{"n_layer": 8, "n_head": 6, "head_dim": 64, "vocab_size": 2689, "norm": "layernorm", "norm_place": "pre", "norm_eps": 1e-06, "init_std_qkv": 0.0331, "optimizer": "muon_variant", "warmup_steps": 200, "decay_fraction": 0.825, "doc_mask": false, "steps": 6364, "dataset": "wikipedia_en"}
MLP neurons of a small language model. Each row is named by its layer, matrix (up: input weights; down: output weights) and neuron, and shows model dimensions 224-351. Each number is 500 + 25 x the weight over its row's rms, rounded and kept within 0 to 999. Numbers have three digits each.
Before each neuron's rows, "fires after" lists the tokens most often just before its 100 highest values on Wikipedia text that the model never trained on. A number after a token or word is its count.

fires after: " P" 20, " St" 11, " p" 8, " st" 5, "é" 5, "P" 4
L2.up1124:483495479481482463502507467504476476473515515492508496511508487484458480545489503508500492494476488515472467529484485520496494547470497565467487515505486466480491480507531511516522507520496497514505466531499452511517513471493498532512527510498465498462470476501509508524521535511511465520519513488521495478518489505527496438502526534500509508578498490498507501505527504519537498488515
L2.down1124:517492481526455492509492458523479491472510520515501528484490489505522536482500498555495504508525455503516515513528488471551509495510514538500472477505493513488501529472461451499458534494528483514482499450480444485474498503513536482533489477496516501519482530551507495495502481524507476523501509521508512513490456511487486484519433476478484467473506516467499501452518508468507430547516

fires after: " as" 14, " in" 12, " (" 9, " D" 8, "on" 8, " r" 7
L2.up1339:465512508473470540503483487509509538494487568552497522486521509522543490531493502505528516539478489537503459453497491515551488491501511499568476504502450489452501512484498458483486524492485525536455534502457514543538522534489501494514526508483511505538495508526506477506507487507535529438509442486472527497453493493508483479501497483494516498514496521535481512546530504534515474497524
L2.down1339:468463518515505481495499505523495510473503486483455498488505484478486497470527509468495486520518532454501498511490466490427510447479509492505515510501519475562524460494492520554473462472489464519560452510472545473526504484488513483510520493538461501534467492513446505499540484518507514529523471515486477497508481498503473473496511562537474480491500496488533543525494515491493527509497

fires after: " in" 26, "In" 12, " P" 10, "s" 7, "S" 7, " In" 6
L2.up180:510527438475521535504473428504503494546524534507512484501482495488508490525510484484510500475499520490466474482491506461496493511477457480465432459532526472511478454546436507522477504495524521521507516442509482490540510488501510482492473509504493522483530472542507449532492495540491461511466525506503507501485488505489483466534502487527493529493532482527493494515534506462528514466488
L2.down180:442537508523514480514566502531480528503527513455504480537473476492498532536497523464518479491493529519498532493511488554488501516502504542528507540497492462492477490531491482493499514497526470521506492487504512458520433529494501520532515503536496488510476532522510515504490478464502525501515475502497473470456550491519509504503480518509495448538494513417514508500519477473460494535431

fires after: " b" 14, " B" 12, "." 8, "ic" 8, "irc" 6, "B" 4
L2.up1416:511489479488473517482549480463513534483514491496483554461534516523508472528509518485471498460481521481454473552473485479469529477453489481501505471526491522516499495506518536501481515479519507470490494521536509500489493508472496517478507471516493549492497504494457521497564502494476481512500555488477462541457476453473518522511494521464422507506489479496502484513511474528505517485532
L2.down1416:518499525522476553502488477532470500479509542517506500482464483518521484508516503511467483502452534525522466498502520518520490524482518518555521532537458490540525494499501503513534552506489462499511513505526465488484489516563514469505534491486512521505514515515528465538444484472475505483481461493503533537480532523509510508467441483505491479468479482498492509455530532511550514480525

fires after: "R" 16, " R" 16, "B" 11, " r" 6, " Sil" 5, " B" 5
L2.up1013:520460527526496464503531515500532474502504509457494501474487525523509540500488509498521531524523450512451491468504495463475515517514512474511524511509454533457517455522500540455512504483504505488490525551528434528480458490471510471533497496508462472490507499546518545520549476503537465500487512497475520508512497508522514491530490476471473485576475469492529526506529529544459493519479
L2.down1013:476531453515520460558535459507511491539553444481463503529492486490513519471530516490552507449456512517539492481528541474486480505505465524487461506463522534481490518506492478461521476545459507502493501474460494517475482522499525492528476520511490510494507527452500516520557542485507505512550494501496498479506501497496454489506510477514554493464493548524525498501503504490533506480574

fires after: " Al" 12, " L" 10, " C" 9, " st" 8, " M" 7, " p" 6
L2.up1459:478511488481530530494482456515509507485517490482469481578519497501514533487550469494490563483500535479508480532485506528502514516504514472521482488491511460522478531466505540489488507532520457472514483544454532503512504530523525527501487478538481503465482505541500495457503497493499488448433506478482492499483534548551520447493501492477499514489532481515472492520520487504526464482452
L2.down1459:497461519520435507488483473526493500551493516523496512494477491495524515508471516531514477508544500509481499517433502521521472518494532529525500523515523476483470500497492490416485468466500507543492510491489517537469520502475505502479525514495539475470548479494469507511498488516494559531466543459461488584497514466487502505485481456533470505515500501513461561508516513514521512475547

fires after: "m" 17, "r" 9, "b" 8, " att" 8, "d" 6, "st" 4
L2.up194:462477508510485476457522465510491473515501459515534487507509514514513528535526488529546480507451530525453547475495477532496489421504498500486505477498469520475502520541500495483474488491458448471513528473498503497517479540460538523518520493515496505495529526508482528477490500495516501528487488470533473523487502454500517538476517534535495517465525480546511501491525471504522479483498
L2.down194:476496472526499517478523533481488510498485457501524518493461538497527462460503492531497492465465475488511484478503462499511480464498479516526537540464530515481503476507503490514483529464478480448513525513481496503454480528543454518481484487515541542464484456513533477499518530514495506496508504466487587525529511513512491513490478430458476491488536522495495501484499489508515504522522

fires after: "s:" 15, ":" 12, "/" 10, " -" 10, " al" 9, "\n" 6
L2.up1389:490527494477521466534488525521470488505508529517496516471490567510468510481479457529513510474482533472510485479466473494470479477479479469536461505478464468482516499500515498520520542511439520486484527546513536506517488478493521491464495516498501483468529497571506518532538527445501510503565469496467482525542543475462547444483476507505484503473490503504446470459478513473519482497477
L2.down1389:520531499514477513497498510483513454479505458507547514476522495486513496553500481478511448484520514532506529476510473483430530518499461465513463514498505510487492463490463538464538483518529535490498489508553483452492486449499475502496504513534515507487494446510493470502467516462502501486492459509512526491480494509494560467514481506527493459527524489524524528472476514513472477518526

fires after: " N" 17, "k" 12, " (N" 11, "Z" 8, " P" 7
L2.up858:495520522492498535479545502497482479496521467498523523495508492505515506453527477512509509457476495509490538505498512496526528487526508518497517445522494498502458485515476434531497462545505447494464518530513493531455547524461534498514487469550487441494491522478528489507485536475542507488511486525483485505513518484495466493521527492527463490510486480488508485488527499487486428492488
L2.down858:506474523471503516478475488547491513502486502509518479508499512497488444504531498481472486467506508471519482483516521508492497480517548440498515502494486500466508513477489524537468545488512490525503505430514491477508501447490528486492491491451459539485500510521518520494489519466553514494499465475541463539479517504473482448460493467503507519464483537524517548509504472498482463513481

fires after: " G" 28, " B" 12, " And" 9, " N" 4, " T" 4
L2.up407:468510525487483487521497525463448475526519487471486458487464526481526513445523481526475520494471511478522461442556508480525529512487474489538509505518489465528493466524496510483496462508503541507498515503473493495482524450489461470491497487520483475497516498511557525518517502508470514487503503456510462501515503512536526510466489473467461530509469516508515519485505485495519472459487
L2.down407:511543472493524509527520546456507508492505497494498494491496486533511458500525521473497471510515481530516445548485514507505511462483558497483480472482506473493475480477527461522511483501496489488499466512499533475531537483530520482459502517521493508497513449488506465458482480497459543526525527540459456550515486528543475543513520533515491505499484511509511452483459484461535468528514